config.yaml
num_hidden_layers: 9
num_key_value_heads: 4
hidden_act: "geglu"
norm_eps: 1e-06
bias: "none"
tie_word_embeddings: true
init_std_up: 0.0378
lr_mult_qkv: 0.5
lr_head: 0.00751
max_grad_norm: 1.0
warmup_steps: 200
decay_shape: "linear"
batch_tokens: 16384
doc_mask: false
max_steps: 7990
MLP neurons of a small language model. Each row is named by its layer, matrix (gate and up: input weights) and neuron, and shows model dimensions 0-191. Each number is 500 + 25 x the weight over its row's rms, rounded and kept within 0 to 999. Numbers have three digits each. A neuron's up and down rows have the sign that makes its largest values positive.
Before each neuron's rows, "fires on" lists the tokens most often at its 100 highest values on Wikipedia text that the model never trained on. A number after a token or word is its count.

fires on: "le" 42, "er" 22, "ited" 8, "ose" 6, "ure" 4
L2.gate146:515453495494514496541493543529502516476477509451529498496496480475457466495535496499494450508528501489491504478458473510510518518531558475486541540515495471496513457515483500490502487472518521517510529512483513520491520542509503464485488515504531535555507527464507487486523564504547518490463526498520487498550457489496519481494506536504521525487533533513506522491503486530477544485496492532466506549482506506527473466502463471519527461482520493470512490539487524513518512531424437487516492503506474512482517515484461514446507556500478513515465475482512548537487524503518504505
L2.up146:479549468535455480477516533517445480506474483516464499485486478493472495468537492517493542514478455501497499505488496531500458510472503493476506489490450504452510471477513538468498485498546488486488517529494542496509473511505518489483542484447487481492477517532503511480514489499508530463466511530477503500563522526465508492511517494466494445486484474479484458466520517552464486525479432470505474505508513507519472458486493523521493463494511504487538484535540484499460519473502526516494525555502480495512520499526483494529479526502442473485507491518523542457483508485514499520

fires on: "O" 31, "ics" 21, "ins" 9, "ward" 8, " her" 6
L2.gate392:478506440507448497522481518532535454507521450530524500515470534511521512482479506503476538491500482492497457509470524492488529466549501515486538506477523483498498482474527540515496546522518502451469538507485494514530485513481470508480493477489498499516539516546496484549515517529516513480500503450527459506527530488517499481488506501470504434505473507512491536544467447480547488495464486497474532531534490487522497502508497523496447521516512475471518526522484490518525437498517516528520545459499510529485521468517436487492520509494469543519507518452465482463476509526497505523
L2.up392:534529513508483461507516526486510489520509484464480460453508472537525536465521471505466525513486492494470488539470547468479555512488514507482479482496533471455488493461519514473481524498496535507466524531462487488473517537497490526510529499520481491500496526524478518524500509487500525518471510453484475530506507520521521530474525519533497467459494498500498484516503494512508531474491536462516558516530474554505506491477503463488473469505504534492482546504479501498542511472508501531498445509536493519512518467489468499493524483454480557482483505470496455527489493522516525469

fires on: "h" 27, "raph" 26, "st" 10, "le" 7, "ed" 7
L3.gate415:488531482520496497486507484520508490475497501552524465536495480510504448470526481524468505501510483538518466524486505515524519531453487539448501472472507504543510492487524510518534495511490505486484496525496556568508506540466521471497541449486510465472483501526478557504535485497499493492521486429493508497502521551555477493486481525527465534502448541506477504488538511522477474510544520477452507488497485481502520506526475477506508486516505540530480492494508524477498487485492498498529508482471527516457477465544499519468521487478504551463486508504522526517517470550479480477
L3.up415:486478511466423487466497510501534500448508473458497501478506476489477465475527459511495515473501447502567521501486525497474507507509463496454508489491478468507504457509543475462522487485477530486493539481494519495508507518517510500501512488517449496489478522523489516452502509468494518493495495485517514533527478513519508499491487494477535507502444513497504481545449521543485497520536500527488523491509516497505515455518513498548524525551489557494475527508519491492508525494479488438523482520467477504475501523539530448494487480498466489468495487563524483548547489547458531506

fires on: "d" 28, "n" 24, "ed" 14, "ing" 7, "ter" 7
L3.gate274:470456507494487517474545543494500495503522499490502512515544501526484453495476510524505483480496489526482456485497455473515503484503483487489509453454527487567518502514484461506489510458481489491472519508505468509453515526465510491519486481511518492528525477511487468523488522529446518452479481517495565507519472522531496521488517511496465498525469491488500500506474511519496507501528490522454457483460542500463499507508491458502444490459454484494529492510507533503516470503519481494526479502484521502513491509567470509517446518471484461482507508555518483471485496506505437488
L3.up274:499536490483511520471485504532485483501477505524511475508462494551493502481495517474499483477503491500501461468493495493498490496457524452529519503507465492524527462467529486590528505538498488493550496524517487528513515552480475486486502507492505463542508503531469458487537522450474525490480484504495498521523502505509499500515541445524483486474465512475578503469478512502481492529508506483467501514463505510542520498493517467506512530531483499496460521515491493527466512488452483540512484502523474521508531469527491511509456524493490535511569498481489484455521446517528491499

fires on: "ol" 37, "ce" 17, "ent" 15, "y" 11, "est" 4
L3.gate229:503477495543534504514485496499512520513491487484493505504533496491526508528488516557522512497522505501483489468482508513527501508517468495440433501519495495480447447528500504504539464478476516494470478487522512520457504552477520567526482497506493497530508481508454467499480461511482477503516548490476545483478546436543509515474519524467483571513494495448506500518487499503469531497506505509509478480513454508487473509524492523513492505469474472479500516487480539540498493498528511495495473507492525497502548449552517519469516545537529509450507480491462530533484479530493493490
L3.up229:468477502475564533513555458473485461496517545482464472500476519504522463498536460505544468512493523494525522485481490498501488506487491525500497463531511491514508483495492482529449492465509530502465504504499472516473486488493486504486539513499497512492498457507519525512496467516462474512550489417512486497508533486504478528499482511438517571493527487528508473507489415464476478483502500512483494488524500493505500520527534491524506507521511502469505494511450543483475490465500487511499538492477463522500526513520511534506507517567491486481484489540511526523501525521489499555

fires on: "if" 56, " stud" 24, "al" 6
L3.gate170:508489459531521501509500488523501466567536496505542490482470488493462496485464477496438536525442512541515510489479499468467506495469455490510495485519516504515477524462515448512463489472488517511507505478492538487509433547493497559486498498496511496503516508526491524549489472494497493467447497502531458486509496511511495522508504462529441536531512525518487494482484493492451492515486488509527504507513526511500521505491535525475450534515469541532520522551450486458515477543531457536474489485505528504521486496479510516481488490510552524541481495527502512494522540497496525518
L3.up170:487504469511496442499539507495516513565525483474499501494539464489520484494501489540528478521485553520519502496485492522551528547482467507501535495485502521476488478530537471527487466500425544495477537539490529491469486495476514510530473487549465499473518544556503499502496471497483502526471468496498473494489503485443512506500473501536480504515512497489426488515497519504487490512511502519528505484480477491531535500510507523536505507493528492511508506501461441495536501542510471515470499544483476476490516488510484515507504503489477427482458475488500494497497527507497528534

fires on: "an" 32, "ic" 26, "out" 18, "t" 16, "r" 7
L3.gate215:493514500481488540541494507458472495483488511470515491520483512511453520488498525507522481511505517473487490497472489511451525462553504466461476493515532491538471512525493562464527554521519481475484505533508467536495550515543493526489509490494493463474558480509468486491537541494482500502515499507483500503501504450519545494502503507501519479530510484491517499548549514531515476462492509492520510492494507485565521475459494498493516495518492542478483502484489529487557461493479514513480498553489433485515513533511470461468493546527516525497525541510501502444542504485499495551
L3.up215:513526530502506525515487502475507480497448534473532469501493542519461496530532526523551458479504465497490505512512490520496517485549552491530479482443519533542517500556476508490519529484495486519498487553514489529518496512511496533482536505457486481480471475491501494488498537470529530512473502490502559492479538489500480480491517539516511478479526501493522465541546524497463520526524497515481556521479509462540486465498505522547543502524526524484505504498489498461503510527470529513524493493474510497491540530478459525460470556502505490515527513487480454495509502470482511523

fires on: " " 58, " dis" 22, "201" 17
L2.gate144:525513512512512521501488516539492484476533487489535517469514471475513528571455493497483454481485470488460532511474500493541495501479474504508501534494500521472506509517467542510506504486491528493518518521506557525563422494463519490522499514520523489480528472444555498494528516528515462522479507481469473504464508462519490499509514528463456522453503509480503496524490512489480508544524495510477453533521516512501504524541478451510512466493490527470501511535536552513465526515474508511453530499481486511488447509482534506495501469545467463504476529500530491486521517493514498516
L2.up144:496494485524460504477492499518471499491530489468503512439483513471514566528477519495494511523482457485481499498500517496466504477511534479489468495471462503486522547523476548519449478514467538497509491520481562522520505466472533498517514545505516494426521459500531493499509450525518496486478482496503499513467479489519467467502525521501444525509465476494500481476500515524488501519528517507471467495534460468515515502515486493512501505489522497502474498506541522508483538462493513509458512544535508458488476512475534520485481487536461476485506501463514497546496495486505563514

fires on: "ec" 44, " spec" 28, " sec" 21, "rib" 7
L3.gate90:493496473483481497476497487481486506567523474538478514438492502529507466490519487519497524516490504504489487461486517521474536497463492551507498527510481483483517476473510510454485469558492515514491476524493533481486527484492498524491491536489459563499479489508547487494517472518511551469469509506498487485493532512487478532492456545524485488480562479481494489478523512505472528480470543486521538488552457468485449517516472516448515502510479473527456500514493515471496493500493462491521477534504493488509504498439481503530511501487472477515499476517497549524489500523546515461
L3.up90:495514517498499492513549521516514523522493469487542553510480534502486480472503530520535530456522484511478466485510475490465533502500500528526446506533495526499496500494510530478493502480560480504479537491485507487506492508505489472493498480487501449468513490477510525529481549514501511505484527493473500521495507480477525503516458479508504507520492483463522504491560507519514493528490548540463488524474500510535475466537524563493518483504467550537489462454474503458447501526502515518470492488487473540492477478511460470490506511536511552523487520491536522446527510510514481471

fires on: "l" 59, "y" 22, "ri" 12, "ame" 5
L3.gate61:537463471481491531483513512517508475506468463505480524509486480534526469478526502437466485511516543481522455491513501455536497460473510491468515495485515508492484498485494494468532493449499507500502484434503498538526442500485509501483514470508522479454501554463492510485521517539526471492463464476511501488475540465530517494537546516491483514521501513500526488526538491511474514475463544551522509530497517488461480480525519469509472500477518499509481473517522509445494532519516464480529430515468444517515458505499488482505548503518498456467503497529499547490505487551537493522
L3.up61:523511469504475524522506521495477491487503506474484506516500481506449482469514487491485526497479462540506561509480503520474498506527465496473506475472505558527462512533512483504547534476493492470482466541502485517533456503490511513479498509504507507508488466528515569482511504505498504554502456488461495512524487518519537484456534550451542539525475515461487510509462486500494498480522525518534498496510490535481536505548455489495467515496482492446523548481509478541512509459482477508508485474476484494448487491494528471523533498501533462465503500484493495491507467530453527482

fires on: "ly" 77, "se" 14, "le" 5
L2.gate172:526518501490530503541511486526531562478494480510495516463506512515476505528480477451503450533493523508479484501486518454501506494531499487523522514484503518470519514477509502522502500499460539493536497457527507585504491527484476475545547507491526476540436483492526539493445495460536496555480500516473476542514496506528484519491484484511501476506540522520522482529498515543474525519486482548510508495505488531491478484528489503506518477527514468466519507449494518453457553499482461497502505480503523465496473476529518490486523497531466509460473511444512512527512520498477471488
L2.up172:518459556479517517519473497526516528471567517510495504511513467514517477453482478510516489474470495461492488566477506476463517466519464532505520502492489490454477483485518489468459487468491547479527519457532536519516521508427530488540523493502509487481490478488499528533528498484491507473481548515492514524499481559483529519553492502449503513490511485473562458535511505513505472553496444497483533484488529515498485510481479455502494515508503476510522481493497533507476515497477445522472521484509497467504524464491473467478510495500490441528483477472508508543535491469487492448

fires on: " col" 32, "ter" 25, " Col" 11, " " 8, "r" 8, " or" 4
L2.gate350:467513555454519488520539497492480518530482510476480509493511486486530467524547472541538489497510485496512563470468497559484533502519462542510477496496486560490543517496495487492442511478516463494470474508477522459502532468511486472487502522508520500506499507471561489501512522490505484530508494500495521448474462475499465493500487497486507518496484495487521516468515502483498484497496490507499520527487511514465497491484524506511510489524527550528524480488540510511469519528474519513521545571493542533513473569448549492526472520539475463525507524496467513528529496459501495536
L2.up350:490506469474502482561495472497505478522533478491473475485515499555508506483508536529542499468497489477510543483536503505463473519519503517533516515506468509527468534466562532469507479470529497478503449555506495470465540484488538495474443515514459523533544510520473484496476466485449473510480492501461488498482471525463465541498505487469467547561511498497517503538495490459521497570483503519517514511482512502490479498522519494500494488513538455519512483484501513473510530502506505505476505543498483508523505539540487555525536492487480478540469519504481491529495519514465519484

fires on: "ia" 74, "ly" 9, "A" 5, " a" 5
L2.gate442:482515507478463505537516505502506505472511518494492486512540525447509481494510442478501447473487449485539535503476470515499487497512462502521530459536496508472532473472500460484483484500486548485471523474483484478498502492469516486466465496528512515483533561524509481481537458464536535476486500484487491526526515481519540473472487458430509535500488497482495509495482484495473479483499500449502522498527538519514512505490488460484460561507512514518493536464487426449471473459493486504517498472499521515477538488507524514484507493481493495477487547496492472482475495530480489476
L2.up442:457532475509515463505546492487490508477499519498509529489502487444509515485518496489498459473458464519483521517481521502469506430493520519519540470530490516491538489485506486529474464494526518500501517515498483515495495496467500556514511517484524511490511553500472495514509483488507481486472509489508491494480487500495493496497524475435494455470490463472475518501519510503493491517512464521489483517553488505481505472540505490490476484486493528512483513449497488470514515526459534546444480517530483498491536473498535473509497514442461515484519523490494490520438460504475465490

fires on: "\"" 62, "ra" 18, "]" 8, "z" 7
L3.gate126:497492551516512512486529472456491465549502504478477468496493514488466548472553479474481451477541546519539446512443456513484537503500532483492493446530496520491514512469481491495490457449508501523529482463481495511465471483527482548478509525456494537535518525466502515483499536513484515531503533463454479492514521533519464493541532486485454502501538456488519496511470477486493499492515496498494470444490492501528482488471469520530508456482519507509473501492472486496478521495482478482473543518484521476520479511476506491497490464472501519513517509508501499473515474533469517483
L3.up126:507517477496525504513552528501480576489515475517467500491498508524485532506518519553536473490518491471509538522466518474505524500483466487486490533486540474489475424536519468497470491559472486478516455505480519527447513501489470545503445515509487473491516486514486478515556494477514514507517478501495475478459491533460503515487533516555472475497512502449469491556520499501470473508531496461520478496531499525539497487502484520510496535482466509517533511475516464502478471505484490479488509478505516448491495510502504518501501494479480501510490528519500501487523497543501487502

fires on: " In" 30, "un" 19, "201" 18, "ec" 15, "ia" 6, "iam" 4
L3.gate296:492492510479466493482533460514516518499537482494534514475490529484487542437491500517466481461524500500494502527504467488490493482506458507472449485540527493488477465454560468442451477502460495494524531517489456533534520445456522510512508468481513466461473510521503514489527524532517500485522536451519504519510492494486458557506498499472506511486488462490503516527500476507507514524462546493494487510468491535511482501511479482453470495512455472480513513470508470472503473515485547530506517484527494526494507489522477506504493516529490502485499498533445508506480493528504508509
L3.up296:479485505486486484460459514520507544504510497474516535518483531491460509523486493516548518475518455461542540499506509465485504474502449486484514458510485517522532528504479558498518492483517518476488506538459471505478479496503498508497479492537474496498522497517556503482477449529511501486520517459533474500498457477500546564532544476460455475494513495486515484507518550490494487493543495503523492460535498511527453541521483531509507472550519495493486535496486507531497522462490490482521479524485485554524507508483510522522502541531476488506477510510457515505493464582519490467

fires on: "\"" 38, "'" 25, "]" 11, "ly" 10, "use" 6, "ten" 6
L3.gate41:483528499466520523489488483496506499506481521532511496519526526522527546483496492501518453512523485482487506491502508525518512480499523500549534516490502519466527487524506490496454486480493520523515449541519499483552522507499505528478489495436496502524523535527521439483525514495541494508466552484536464484481480531442496463514482445496447506487500502475503516504506481506515523490532459531563501520483494481463461528508492488529471511475497500528467485524468508468488524468487449484510518529520545505504485470471501528516494480525500409482506484488502442514513526467472488505
L3.up41:469511505532482511535487514523487538466510507532463454534471474500499505458506522486524478462488494476529500509498503475473518516498462509508510487506526498529499462462506495490497514518475431459484505528515500489480512466486482487488538531515504498459498510483477512489508585485501503559537449542479467457519553535470492484478498499497463547505520524513559548505507484505465508508523501496486521498556472507500519490497511458522540492490492518469543475448540485469498510494504504519500461498474492498524514501529503519504510473499489448494505493488508451530555479472464530505

fires on: "d" 99
L3.gate141:470511472508496506502524523510508529518521517489504485504555530482497545520546523531517465497529483533508436472529484535513468479502511517525522494497534466503482511537495506517484503454506472461498472496500461534479492487543520557497478532452484497518542465465485509482491465496488523466503533513518526511540473525488495532551503455511528527531523495468528498502494500508448521480507537504502491455517499507513533535527527503514455468490504491478503503499497465472514502520522494524476486516472500479546467485507503500475505496515453464503517535537508500473513454493480509507
L3.up141:464486469477515486491493510505478470499549484501499506459488529483516490496500488537509497490462499543532482477476523567538499474489476521520492497503507494480537492537488488521495494478510421503503479527505485525497514528530482530473520486453505463524497506500516499530487492430509548518480482499512519512495548500491464518513503466495511487539528484472533480498499459491459560489514505499480516504505484520524535509487501490561515482525501473486493510470517477475474484511542544480516501527490503463571442463512527531448502540509503462479456506493530531502520504477496518514

fires on: "ard" 88, "erm" 11
L3.gate294:504506457496541478513501508529455501483463513478522506487512468498498477584522479514446476505520475511476524545454507522530511500480515496514496541504511510473478517486488529493530493516519500540517508525513517455481478521500481529489492544488531500468503524472494535483465535485490489514551458535468462512514486540511485502402525433487505488497474508506516488452511485493502512521537487499503484566501503497485522498507483485502517501481477502521524523524521526483505476522495554488503524497483535521488486483491510495477481493507473488463498505492496487494469532488528477492
L3.up294:491507516526494503438494469551461511503468519505481494535547493489472484516548514466497507498507469518474510502483517398500490517482490500466510542504534551502548500506488500504493456473501448517527467537484506502476494450529506484534486488485517507514508525499490518491471507497530506453511502518498519470509470529489468479552495505470525500519473507486559505458552519516489466477505540471496483477566548508481488480548503445500481462512487519514476510500538501497483484488479467514499513514470468506524532517562496500501508495546476523472501446496490479497478484500512505496

fires on: " January" 35, "an" 28, " J" 21, "j" 6, " /" 4
L3.gate288:471506536478488493493501522493465507492505499478552498531472531499501447479494543538529531487497460532464522445447513519518482512512485481515465499467501538517507516503502522514472489547460457474459458467499494497495472504516515547491489514472473488508531481528516501519473471492498502517522544488515508560469516494473502496533519479473497556519447492503530495466513484500505484510556498468522539540474504445498534510525506491550506508517553516470481505513514488480468492494488513530489511513502496550504501442440502510527494514482470482518493457467481503486498534529538507513
L3.up288:492500552515494482509548524480526539503469489514480505499528488464517515523532483515482479510499476444507430480509507514524507452503489496496456528510534512488497463534484470490493487504483511463470494507457451474500496495505508532512499523472486497468495484481515499531479519480548499473514494568492473443483486542507536509541480510512546494503494524542495524461541533475546483537510487443476545544503469529526484500508542472513480510493468487455480498488492534475487473483506519500451458514531535502502486468501514509509493528476495474538575492510510515500472512514487517525

fires on: " re" 97
L2.gate32:513463538508512502476523457508469491489522544494503499512495504513502509542477493504531468510500422496492483501523477482515459500490497553462496511511527535490532528470498550536514506488525439529480515542467523468469504519538495495493556471493498491487486506541519532512486465515464509530487481520495495509480485472489502485494519503483465497504522480500472535487554508472520491519538446491460463517505496491460493503562498502510518482523525494446499481510504481507560517507483541482507528449510440557511483502444471492474507502477482520516454526494495491501503435482502510512
L2.up32:506452506514494487494499453525514508485475514474521495582516513487488548518525511510519472515486470483506518522518483471518470484492538538519497546503534518497539558466504511510502465513507479547500502486453478481513509515544495500474559524483521493472503495524502506516478499496508497507500511513480495477534500504494493493504518509475419458517494496452488486475494474505546508531528493446479503501481513525493495471506545497531484487495489475455521490513497499489515501521525544570496483479529457509476520464422482504512503506514476518504464518497538474510538436489509507496

fires on: "eb" 34, " sc" 22, "ave" 13, "ins" 10, "ics" 6
L2.gate196:497539483504505468501534481531532470520546477512461488435501542514523520532507513524450488459520477558486517483470514491463505534522484514511512506480481526499517529514491527474480512476502482515513510466511512511466516511494489499481486509498457497539467517500531453500512499456558484485540480456502482499482474497494471502537486499503496445494501465433499476506492469500518522491485521525474501497555517516480518452503553526525496479517504489495489483501476506483502462499499510505479453478467498529494495487497507517546499504514495544522503514524438448503531552497491473506
L2.up196:502485530470548505509482521489533539532483573488462536490464475458512492486509462463505515504481514483486471518477483498486514487538488517451504465478466486505548518533478515536560482489498488519482518502475453508476516495551496488492492539517497467478502498485512478531506527463479499481516521495538501449542564498496468495488517515563495479474538503510491512537481500519489511498501486521508501506513458438452474501480515467505494509513478464478477529498510521520518466487525487517517532529495462491495546524523457516515513501529486520459477497461476527509507504512532508493

fires on: " ex" 100
L2.gate420:510449491498471527521566521514529477494509493463499487485486517500422481530520516498477519465522523502481507481541492575471527514470490551492484521492490448525493530481523510483515535516540492499461494451517524506510497527491439525433506502499508450504505526515477485463500514484507473462516452492534487545568498555446527506477467489514510483524500509551484473500471516470528492516529539536486492467521513509483496558502512504496495511521512482478501507525499472482471501513513528490534510478504468488524503511472517506487460501535511493514490511473500485479521529530542524485
L2.up420:511454471515533446475511526499562476503506511459448497505463482541488496496492557542518527512505503513458471492503523530494496499463482585502487518467513467487498501526498559486528543554535510501497480459533523511480498524491458529489484496499504450506531515490479489469502502474466460473506449503516514540550518542459510508496442502501500487549503491530488515484476522492524478517533543530491531482555483515500499512482493491538512517538525483517521478502507493520495525468489528508524513505528484490527489509498538504502484501487530500514481519478487518486563543524518509481

fires on: "ine" 24, "erv" 12, "ust" 11, "is" 10, "ee" 8, "ive" 7
L2.gate315:487497516463499486541496458510503523494502503513472493507513503493504477512504466504512448500456499536513487511510502530531498498519491518480516525477488541480520491514448467484473484485477494523542517494487512550516473515490539479465470519495510529566486523552527510459533500498520476494502488522522510458525526526509443508509494485473470499492479503477486472493512544469480454450500485502510508508493479524496514480489550473482509537486493502507541510494497484531514507490438486539488503493523521536473532460486452505501509495431482491532484543468491473499505553491486451466
L2.up315:531459500471502508505517517449505460529494517454517516489453507519521504515511487497520522515509519504500522537490469508507500508530514488484458503428494500509461510499508491474487462470468523520505550515512500506481504559504537480487498533470519536511499500484489505496534506483456519502555490532457473574456490480532491543464491482527476499487474519510526522492500535561477502504520481495510508445504473535474519501486503529540538482512523488560505527513545508488503534508501473511477501476494492525474533451501532526511485532494488536502523478469523530531478493479496515523

fires on: "em" 79, " rem" 21
L2.gate266:517531506526503444488483476488506442494458467477519518441508516467527487511488494532531478542477443500538477523501479466503492488501482472499485487516479483473504504489500517480457451552494490530459495473538536469536493506503502468502509441514528479506496521487487520504525485526466484501523523488535539469468559493504457549538551481491486510498509518521503497506490533479503517480489530468516519489538453492467521459512472526487495486474501524479474508474506558486479520535506526516502497477490488520469499504528519478461476516526486537499489543488488497497485489522495496479
L2.up266:472530503489481463501519450544519456516521463530536461494480507497474500482447527517497490512487509485505521503530503462463476456503498512544522500504495507552527479527504517494474513528470500473495492517466551476505520490483504517444499462479485498523516483493459466466496442532469513519505536475473518503524548480479467501504518482512474437493449484495475465487482505473491476510501464500522479492496479481490496522537473524502527497440499528495476478494485456513453496502494493516502530437503494489492480532496524489483487471525493478542471510489474476468484525515515474468

fires on: " his" 49, ")," 13, " her" 6, " film" 5
L2.gate284:470483491487486460500523474516527471470524453522489506507512533509523488526507509503505513459519539506494454489559528498447477460469520482480490463476470504509509506465507478492424513482509497494472434490497494450513541491511508517452459491515472502553473480519535543505503490522498518457476494498545485507510512512489493478525509471455488463496535510501475482482509485511516459464509484476495498467521528480520496520451522492518488525498519568476510471504482485486496435448551492460519528473506515460517519503515498543459514501479527495502523510472480483494461473484511513526
L2.up284:469526516503478540493543477475502473514494459482475476532514491482492522528447505479528471474484506491476486477537521516472512508476513512481487470521500503517522487492485523487453479501508487479480468521466464467506488492524475482439457521510496510522465482498492531524512519511473484502531481515523488526517545529491517505486491466489507468496512513464452457486495477491518499461485508484505502506535515492517501511480543495552456516512521531518500468496504489512509487453491541511498493520485522439533500525495486523492483500505544476531519524501508489514525514473474468491

fires on: " re" 100
L2.gate280:546492498485491493508515473487504501455448527473488498516537517492489485450541526494522492498511509470474490510502530509544464502470502490505506540511549527503515520448506505526503497528474517523484498469492478494476509523516426537494522517460528465461496525540520513506473483504513484515490489500502509492485487487523507504438547493523476480479502484474476485487482495531507514503520538442485534493462489520526448492514493494523500496479529463498542479506488542480540501533509527504513513489502499528487490521465470509420522518484500472515477493460486462504514441507535466496
L2.up280:450478524490521472477465500502452505494485507493502498545450534481514537517492474467522523505464488521514516478493506455520469505512470487535485484478504478459514532501505513498516560515543471516468507510518492506523511537561549492471500519496512480495516476527482508495491512535501475479465452492518469520505531502483489533490499539501455477523506533511499516517478482473527473525544474511519504486537468515492519503538507514451507475468508523463493476466487469488549507480529515510497507493501410517496493484446528518511467443466465560475479519505487510504496478492475479518

fires on: ":" 27, "ard" 16, "man" 10, "ill" 8, "oy" 8
L3.gate128:482533500515526543518494509527491509472508397499502473503528478542512531539484477523474510491483483487506527512518551533518497500466538521493470530511482534500533538535498517520479522510479494486513517527448521500491462465521532495463515509472504512517487509464473520518456464515501464513503507535518529503488515473478520487490488486478484504486510508509477503458475475503532464480538483502542528489534505485506554534476522425475507517482509516506503471491492510498506487480527545482501501500449490520522492506501510493462523460515507489547506496518487499515523518473503493494
L3.up128:446496508536528507505493474519508484499514450441496493513490474519533504504508478499504497515510477502487520467520485506452496465490496530460467486487492527475518548571511586498485512516521499486529506545461502488511493457519522513463502503445478494499490485453501540540503513507489466485542493519475523485499491456521536505529513470507485525474485472502462446450494493527515557511524502510542515496496457472494502511484512456501467497544481513506531482492484494499484506476514506506495495516460510485513519511513506510496532494478492491524470477512526515536508555518532483501

fires on: "ay" 13, "ire" 12, "ield" 10, "22" 9, "ina" 8, "ee" 6
L3.gate275:530463520560506489514544446488517516548503482497541504500492498477502496548557489484470505497545497495487535502422485476469531485454469513479525462508478484466505510479503459465437489508490516511515522477503476479508521522479537447481538521510479499469530475498501466516496521496537462456508480492454513496500479472518566491527489493465554508499513486494506510502512503505477502532517459470484512522517495489490481457487510503491476493492555506485496498510477536481520503535486486487465532432498478485530514499535544546528528503506527520509496515488488492518516471496524487528
L3.up275:502524448493513542493480519529479486486462482481504481496501488496526557474455492486485502517502479473479540535472501500521526521497523502543531513540483550526478504514494539502511511517506505474507471511499503560481494511504501527526480469536531517503535561529503482489479480533532508514458478479498522544498483456495503502473468457533504512458510501488500509530508483501546509482527488511517479529529501528490482511474488544525485520509513490500503492538534506464535466526444490459479478465525542450470458561528488527531492507528469500515480486508518512525468500507503486486

fires on: " " 100
L2.gate379:477499510468522475521502451491489557508556501499500535450521535470493517506493520539519513499515466513505530502469498526499524510517502482462524534487501465501526496484468500461505481483467543544536433521515504512480500505554544505474498551506515503466500514512502506505503458491463519534495520499472540486512489475530511491549530531484487522521475489544534471512485532521480495495543511499471526482467488517488555520504523484529486492519489520554507530515463481489495507490488536530460498535524512499536491471522531519469513510522506446527484504513534557542498476510496489497
L2.up379:507490482496528510489552486506476536519509488517531480495524523483512470487506465517532480491497492486470453474493511506497540516507501520504503478515508522515526468484480535482507505474537512496457481526418525510514564497480527482491486502500517497463532503496463505512484483479450517508505469494533541486458497458516483506500524475483486502518490490521520509507495515441545526527537524509521517477511526483523535496488521515528526532477522484463498479459504487535501539508497492511456522519524460505535497512466558541496493543517457490507481539479502490522493509482511532526

fires on: "man" 31, "ton" 22, "c" 13, "ud" 13, "ate" 9, "ter" 7
L2.gate70:441508556520489487520437489482479532490521518449534521476525507521486497465481473503550474520512546492450516484496491472503513503487489480497478481556518541524453527494487508524559499531491504524522512495485484512498490480514479471503502460483539487520530512507488505502499460539494506510525439524502517513501508563514522535473498465479490495485499453503500546468502493482471505482501538528497438512513514503461551523534533490482502495508478514457489474498535503456469502479516496479549458482494535534496533497483492493450467512514492502490511450534525488536522526543539499488
L2.up70:518525533514524497488474492518503517527511482420498507505516491518492489441459471498524502492528516531485506453481503459504488512482459468467493475549496549535491523498485501524545515529484462473505518525454509520539478504465479465505488471478516463523512529514455479542527467491534476499518459515489489503497467511487548530494515512488486436477469473504452500476483475533492484492475526474464485502546484486487520511520531487483468502486485492436499493503498537439474481462499464461505487495491532492524510485509476491450504508517539538496459459517503507536528514540516478492

fires on: "ace" 46, "op" 25, "ity" 12, "c" 7, "ate" 6
L2.gate295:498498518516505523521511510493511467524534486487489517509484457481490473465518452472517488476522520480504508520483559482481495501524515492449496490489498492465517540540498508489533520513489535499523516479464483497522482509534503516466501482501466499455455515536477535497497503464517487470495494546499512506495486506526485460491518517481498495527496474535510484486538513513510548498542497450456455456454487496498503518478485473527501508487475568482506460502512493516476485524482494478493491491443492478514527519494520520460460531515537559522519425499490487515531495490499466477
L2.up295:506520519499484518529535525503515522511488472467424482484498491512477501469525490465486541473507523521524513502472532484451490484519488502457456541472483525471529480542496480499535517495477532472512503472461500508499491496533504532460527478518502471485483455527509532499537511492529443461477483546482496519517489490532500524494526523448530472514511504500519460475523489516483505521523489524477469487491481486500517537494504461525479503441469496544528465481513475501463467540480498525511486535462498515510544498492540551482512492538521522520515477489475457490473549479485480479

fires on: "v" 38, "g" 14, "z" 12, "st" 7
L3.gate400:482530487520507499485502532486486523495489518496510473528483513508483478495483426485476477489494502471483453501511510490507475533509451518522498506464561471525506553525517493499487553420455523487540487488537485500483488521478505508477442534493497485499500519493462453472490513514459512484483520487510490484487495545474480528475497500513488543458508480519553528508486468446463546476493505478509509486491538477517533449515481494499518540534487501456496542504536504487522540479494502528509518505514506490498509475500507520553488479517509473479546467507498493506468501516538518510
L3.up400:466500513516526485479471528499485452514492489517518500516522527514465489490469520481499474514509522491513485453487458463520510432528465481478528509522498469468469521485482454472499495522489542463526503499517501498517489560529503519490508501472492444518483459494487495470507540510511509516554521514545524435521532536485530522519510488468511455538480515494540502485517503535457493523482506484472476518452512542479517462521535463524488514497485489449496454529527504529571470485506487520498438498507515492517515489543502483499495497478504505469550507489497474486496497557509510503